python train.py --n_kv_head=7 --head_dim=64 --attn_scale=0.125 --init_std_qkv=0.0218 --optimizer="ademamix" --weight_decay=0.55
MLP neurons of a small language model. Each row is named by its layer, matrix (gate and up: input weights) and neuron, and shows model dimensions 224-351. Each number is 128 + 32 x the weight over its row's rms, rounded and kept within 0 to 255. A neuron's up and down rows have the sign that makes its largest values positive.
After each neuron's rows, "fires on" lists the tokens most often at its 100 highest values on Wikipedia text that the model never trained on.

L3.gate189 [115 103 174 140 124 103  79  96 109 138  84 131 138 200 116 154 158 144 104 113 111 101  81  81 121 148 117 131 179  86 153 102 160 144 150 152 135 103 140 155 135 143 105 147 183 123 143 108 111 119 141 111 148  92  98 163 134 102 153 127 115 115  60 129 121 100 140 143 130 129 156 129 125 217 132 157 127 157 116 109 116 182 158  93 123  93 104 117 138 114  84  92 160 132 104 151 141 150 125 142  88 121 125 124 130 136 151 157  54  57 179 115 138  48 126 168 116 169 160  45  97 122  76  86 122 200 137 132]
L3.up189 [154 147  65 137  86  94  76 113  87  83 167  67 156 171 169 136 132 119 227 144 112 126 101 135 137 175 141 108 137  98 137 146  81 120  90 126 127 125 143 179 130  92  94 179 135  28 144 100  96 126 104 156 157  93 109 154 110 163 127 144 139 136 130 113 107 213  72 130 215 107 152 132 109 139  79 143 143  88 127  97 135 164 155 210 112 131  90 130 162 158 142  82 109 101 118  83 114 123 153 108 102 107  76  64 120 143 142 144 218 109 178 158 121  75 127 159 128  47 132 139 163 122 135 105 103 119 136 140]
fires on: "s", "ade", "ig", "te", "ic"

L3.gate232 [107 145 148 126 133 135 199 140 100  80 126 151 161  78  78 164 141 120 130 122  98 109 137 189  79 171  87 151  96 182 161 111  29 131 198 119  89 130 131 140 138 152 151 178 128 152 143 152 115 117 112 143 131 105 116 138 175  98 127  83  90 109 113 142 158 193 129 186 171 134 114 119 119  76  63 104 177  78 214  82 122 123 108 112 106 123 146 190 100 132 131 127 104 110 158 138 122 174 129 122 141 136 107  89 166 144 140 129  80 157 107 136  80 142 158 180 114 179  85 151 124 102 104  86  93 143 137 140]
L3.up232 [162  64  42 114 131 153 128 110 120 132 133  99 106 129 185 161 124 120 161 145 126 111  80 100  92 125 135 176 117 107 109 146 139 129 123 127 183 104 140 147 141  73 196 135 145  87 156 108 121 148 154  87 211 155 116  80  75 123  80 102  92 160 154  55 142 112 165 154 154  87  93 142 172 100 124  89 105 125 129 121 108 119 105 138 125  94  94 172 157 112 171 140 103 167 131  72  99 142  74 165  93 139 121 180 114 191 185 139 166 147 114 120 200 147 140 125 135  92 131  93 124 153 115 123 144 122 125 136]
fires on: "s", " is", "ers"

L2.gate182 [ 81 125  66 101 155 109 133 144 134 155 134  81 107 130 140 132 151 144 173  86 118 138 150 178 139 131  86  82 113 116 141 167 147 163 105 108 112 125 135 145 149 157 114 138 108 114 163  68 142 119 148 129  91 177  84 129 114 116 143  97 144 127  86 114 135 181 116 156 144 127 125 117 146 122 146 176 102 161 117 118 192 131  87 149 117  90  24 121 122 117 122  65 168 114 152 168 125 147 146 148  97  64 134 126 119 137 129 181 138  87 107 149 103 135 133 141 144 147 121 177 221  92 111 123 166  81 144 162]
L2.up182 [ 71 141 142 103 121  82 116 145  94 110 152  85 117 128 156 144 131 117  97 145 128 147 140  86 149 115 101 147 149 103 167 130 138 157  61 118 179 110 129 132 131  93 112 114 107 130 147 133 130 101 131 155  98 136  92 176  99 142 112 153 190 153  74 112  99 138 136 182  76 157  98 130 106 197 125 152 107 116 137 190 142 122 108 112 126 112  94  71 162 106  65  40 138 119 102 131 150 108 156 144 123 130 115  83 189 105 104 152 151  99 130 143 117 156 133 112 146 113 101 159 132 117  98 136 136 122 173 193]
fires on: "ol", " a", "oc", " S", "r"

L2.gate437 [176 138 119 151  89 112 194  98 117 177 115 105  85  87 220 145 119 164  92 152 113 143  87 118 122 118 150  64 119 112 133  80 184 126 150 111 166  99 120 117 159  79 171 156 113 128 136 139 124  94 123 118 183 183 193 151 133 114 130 131 119 142 115 184  99  73 142  30 142 150 176 147 149 139 108  94 121  78  99  91 117 129 165  79 112 190 142  95 133 113 156 158 141 133 106 137 101 175 106 159 146  56 174  91 198 145 125 126 133  84 150 112 134 125 173 110 151 153 163 168  91 122 175 119 168  94 100 122]
L2.up437 [158  96 120 141 128 165 135  74 142 115 148  90 105 121 165 172  59 138 110 240 112 104  78 140 160 122 141 121 151 143 100 163 114 158 132 174 101 135  99 111 123  99  82 144 138 110 128 149 117 139 112  92 193 160 173 127 114 118 152 104  93 135 113 141  81  80 117  55 141 152 170 112 104 116 182 101 152 110 102 149 148 175 150  99 116 151 137 139 130 113 123 139 147 152 157 152 114 137 111 102  94 143 129 122 215 145 170 130 118 128 180 122 148 143  88 169 101 119 116 142 143 133 192 110 131  85  64  95]
fires on: " K", " Red", " All", " West", " Mill"

L3.gate239 [113 106  98 116 115 147 122 103 112 137  88 146 133 111 125 177 104 113 154 150  97 134 177 144 125  53 115 113 111 120 163 216 125 123 117  88 131 160  85 112 149 181  93 147 182 132 167 128 142 101 137 153 212 123 121 160 116 185  75  89 142 110  87 129  92 111 142 133 108 117  75 110 171 120  99 115  54 170 119 123 118 138 173 139 125 157  97 117 147 201 136 131 101 176  86 100 160 123  78 123 101 122 124 139 141 140 145 153 144  83 105  94  87 181 120  77  79 114  98  78 139 119 182 147 111 110 101 125]
L3.up239 [150 149  57  44 156 173 166  93 136 169 156 120 141 114 122 191  72  90 104 103 110 100 204 183 171  77 135  93 136 105 161 187 111  92 100 141 154  48 108 180 117 193 166 151 121 129 137 159 157 137 191 118 145 191 147 138 113  98  84  97 132 121 138 138 143  96 121  59 107 131 129 149 130  50  97 118 122 124 117 123 121  73  91 154  67 151 112 146 148 161  69 195 143 144 116 135 120 108 131 148 131 132 150 159  96 155 134 153 114 177 112 122  80 192 158 112 177 141 117 149 119 130 146 113 122 148  97 142]
fires on: " |", " that", ",", "ra"

L2.gate236 [166 134 164 142 140 136 104 153  92 133  56 104 173 137 172 118 127 153 165  98 172 118 101 114  79 101 147 140 132  79 157  86 134 107 129 171  36 106 124 143  87  90 117 115 145 104 144 114 157  64 131 153 130 179 143 117 142  41 151  99 152 104 169 110 164  99 176 120  94 125 106 132 113  68 126 136  96 138 127 117  90  71  89 140 154 118 132 128 114 183 180  82 131 156  97 141 119  95 112 126 104 103 185 110 101  97 112  98 113  84 129 131  80 157 144 137 139  97 148 142  61 107 115 111 104 177  99 100]
L2.up236 [114 174 118  92  94 155 203 124 145 130 109 109 141 121 140 136 150 152 172  99 197 151 110 123  85 125 146 180  83 143 136  78  79 123 132 121 133  96 119  98  80 195 106 131 142 117  60 143 107  81 117 110 135 128 116  71 130 108 129 114  98 131 194  72 123 147 106 101  80 109 149 197 159  44 145 136 142  85  74  99  56 127 202 128 110  97 120 137 102 114 124  92 101 202 122 145 151 112  98 109 139  48 112  53 223 117  70 128 110 149  90 127 145  93 157 110 100 171  58 152 132 110 157 138 123  94 151  77]
fires on: "er", "z", " City", "eral", "field"

L2.gate388 [112  92 160  84 117 143 118 117 124 159 132 123  60 139 148  77 139 170 131 136  64 106 126 141 156 140 159 100 135 156 128  76 171 122 134 115 123 104  55 137 164 151 157 126 125 120 189 153  77 128 162 142 146 164  28 118 158  84 111 161 120 116 100  81 175  99 176 155 165 162 100 175  91 126  89 115  92 113 123  94 138 153 201  84 130 121 171 202 113  99 133  53 113 105  60 200 123 118 117 119 134 174 168 176 168  99 126 112 141  92 136 121 132  73 154 157 141 126 146 125 100  91  75  76  97 140 143  91]
L2.up388 [166  48 122 165 156 162 127 132 154 185  88  78 101 149 127 171 106 152 130 106 106 130 118 187 126 101 129 123 137 183  79 138 123 109 120  85 165 171  96 172  95  67 135 124 125 133 104 114 158 177 137 165 156 138 153 111 185 148 104  72 137 137 132 107 215 155 116 115 122 104  94 129 152 139  78  92 163 150 134 109 184 172 127 119 113 160 158 138 121 149 168 139 139  88 122  99 119 131 104 142 205 139 165 114 139 121 175 146 116 132 143 132 120 196 145 121  96  54 141  90 140 149 166 115 128 113 118 122]
fires on: "On", "on", "at", ",", "s", "re"

L3.gate241 [135 120 130  63 165 113 123  92 128 162 148  97 111 135 128 158 140 101 138 167 135  95 134 139 121 172 142 102 148 107 137  63 130  70 126 119 180 188 161 171 179  82 147 117  73 120  97 134  99  74 110  92 148 153 132 136 102 133 108 122 131 119 185 136 127 109 112  81 163 123 146 115  82  78 116 147 146 109 123 119 129 121 113 186 167 124 190 101  91  83 103 149 121 133 144 139 151 110  97 103 154 135 103 100  93 141 127 114 142 179 106  96 141  93  91 108 123 167 141 124 161 123  98 117 163 162 128 106]
L3.up241 [ 75 101 138 138 148 135 163 143 126  85  75 106 163 162 114 124 180 140  92  60  94 170 198 163  86 109 127 125  96 139 119 142 115 123 125 165  98 142 148  60  88 169 112 164  95 130 160 135 167 160 142 131 100 122 116 116 149  67 173 145  78 103 116 108 168 179 110 110 155 141  93 142  96  50 106  98 116  94 199 124  82 189  80 112 186 125 132 120 133 100 115  88 120 175 140 170 217 113 166 101 127 130 141  88 156 164 165  76 165 118 134 180  90  73 211 139 208 123 148 164 122 153 148  98  89 123 121 131]
fires on: "s", " there", " There", "ig", "med"

L2.gate316 [ 78 199 119  91  82 157 115 141 207 101 125 118 165  94  63 168 108 100 108 130 159 215 145 143 112 150 193 148 141  95 129 143  97  77 107 128 155 198 180 148 143 162 108  84 141 171  76 161 107 128  76 136 103 148 123 133 162 112 177  82 152 156 121 167 113 141  98 159 140 172 123  94  87 109 114  97 157 165 157 140  96 133 111 112 135 187 159 111  60 123 126  92 135 108 124 121 114 140 189 174  74 104 173 226 119 125  79 137 125 165  94 134  89 119 130  87 165 157  91 128 172 158 177 109 128 168 134 101]
L2.up316 [135 111 127  82 151 129 118  94 142 115 177 156 230  75  88 144 140 123  80 113 113 147 149  93 163 154 186 153 122 159 135 153  79  95 168  93 127 110 118 132 146 124 120 127  87 155  37 134  85 114 148 146  82 179 120 124 158 128 224 115 199 180 135 164 149 153 147  90 133 156  84 176 108  49 116 136 119 102 148 151 109 151  79 112 117 127 102 141 107  99 185 132 102 102  70 186 124  96 174 147 114 140  93 144 102  83 147 142 121 126 114 147  73 199  90 200  89 124 148 150 129  95 163 103  89 160 195 110]
fires on: "ody", "ouse", "ound", "ide", "ceed", "ke"

L2.gate85 [127 109 176 149 120  41  76 139 160 105  41  70 125 140 149 114  98 143 139 111 117 115 107  59 145 151  71  97 178 102 127  95 157 111 135 176 101 162 123 125  65 105 102  97 116 154  60 137 107 144 165 120 172 134 170 121 128 162 121 128 121  95 153 174  66 133 141 129  88 145 175 111 192 174 136 155 119 120 132 144 120 131 117 111  90 168 106 147 116 143 152  94 118 122 127 146 123 132 132 105 149 129 136 140  51  93 134 123 169 182 137 164 116 117  87 112 145 126 120  78 126 136 120 184 157 129 153 160]
L2.up85 [134  69 134 100 116  30 169  89  91 113  69 109 126 108 139 118 161 145 147 103 132 115 108  85 124 133  69 113 181 127 166  87 169  63 124 151  92 190  91 107  68 126 114 109 125 152 102 141  97 131 137 108 153  89 141 113 164 114  93 102 179  83 121 154 137 121 136 137 151 191 208 143 154 138  99 154 130 117 116 149 108 167 164 125  98 156 106 125 111  87 150  77  98 145 123 154 170 151 121  73 147 131 135 124  91  65 139 147 155 143 155 145 117  95 118 166 147 115 159  71  11 172 114 184 133 176 156 135]
fires on: "ing", "ass", "ome", "ost", "ap", "H"

L2.gate367 [125 107 144 152 102  87 130 108 119  90 157 151 128 119 116 170 161 148 113  90 114 133 134 106 105 117 168 184 115 130 135  99 130 124 153 103 120 146 111 123 130 140 138 118  76  92  91  84 137 117 123 112 101 129 149 165 107 146 182 166 161 189 114 125 143 186 130 174 135 167  64 163 128 107 118 160 119  87  88  93 122 160  85 167  43 105 114 145  69 108 130 101 107 139 113 171 147  69 142 103 135  93 108 133 116 134 110 142 185 143 101 150 136 123  82 167 143  93  94  86 122  80  80  98 115 188 161  91]
L2.up367 [139 182 192 101 120 143  62 117  79  54 132 152 111 157 151 176 103 134 127 161  80 149 111 120 148 110 176 129 159  95 119  96  71 143 145  93 171  76  65 148  80 160 101 165 104 115 140  83 141 119 160 101 168 111  89 186 124  98  95 143 128  87 126 174  97 147 125 147 185 109 163 123 135  78 134 156  99  73 133  86  73 150  36 108 166  85  92 147 129 122  92 140 119  96 171 107 157 152 197 123 117 160 156 144 157 183 128 140 138 112 141 103  92 154 174 107 161 187 137 127 156 122 173 120 152 138 138 139]
fires on: " America", "ee", "ody", " White", " John", "ords"

L3.gate223 [ 90 172 148 118 113 119 141  99  43 156 124 129 128  76 132 139 124 178 144 111 163 145  97 115 100 117 162 113 128 114  93 121 176 105 120 148  79 105  99 161 192 145 174  65 153 111 161 128 136 142 127 163 126  91 101 134 101 119 145 127 188 173 120 155 115  89 137 133 126 171 146 120  81 123 164 154 130 201 149 187 118 109  92 210 137  99 157 168 104 142 157  89 156  83 120 129 145  74  84 136 122 140 179 126 119  92 114  84 170  91 146 140 135  89 125 146  93 162 137 128 116 139 141  85 108 102 151 115]
L3.up223 [103 111  72 141 133 109  86 139 150 197 162  88 114  96 131 153 155  64 163 164  96 122 100 124 156 150 101  97 111 160 124 123 148 133 106 143 153  64 120 198 127 141 119 150 124  97 135 149 150 151  92  31 187 113 144 103 147 128 135 164 140 123 138 100 108  91 162 147 192  90 168 135 118 147 152 102 132 147 122  79 119 133  94 145 136 136 106 175 144 102 110  82 112 106 152 115 107 118  49 121 174 113  65 108 121 152 135 121 141  96 177 107 150 106 165  98 114 141 106 144 171 108 151  85  81 153 116 138]
fires on: "n", "ok", "ter", "l", "ol", "r"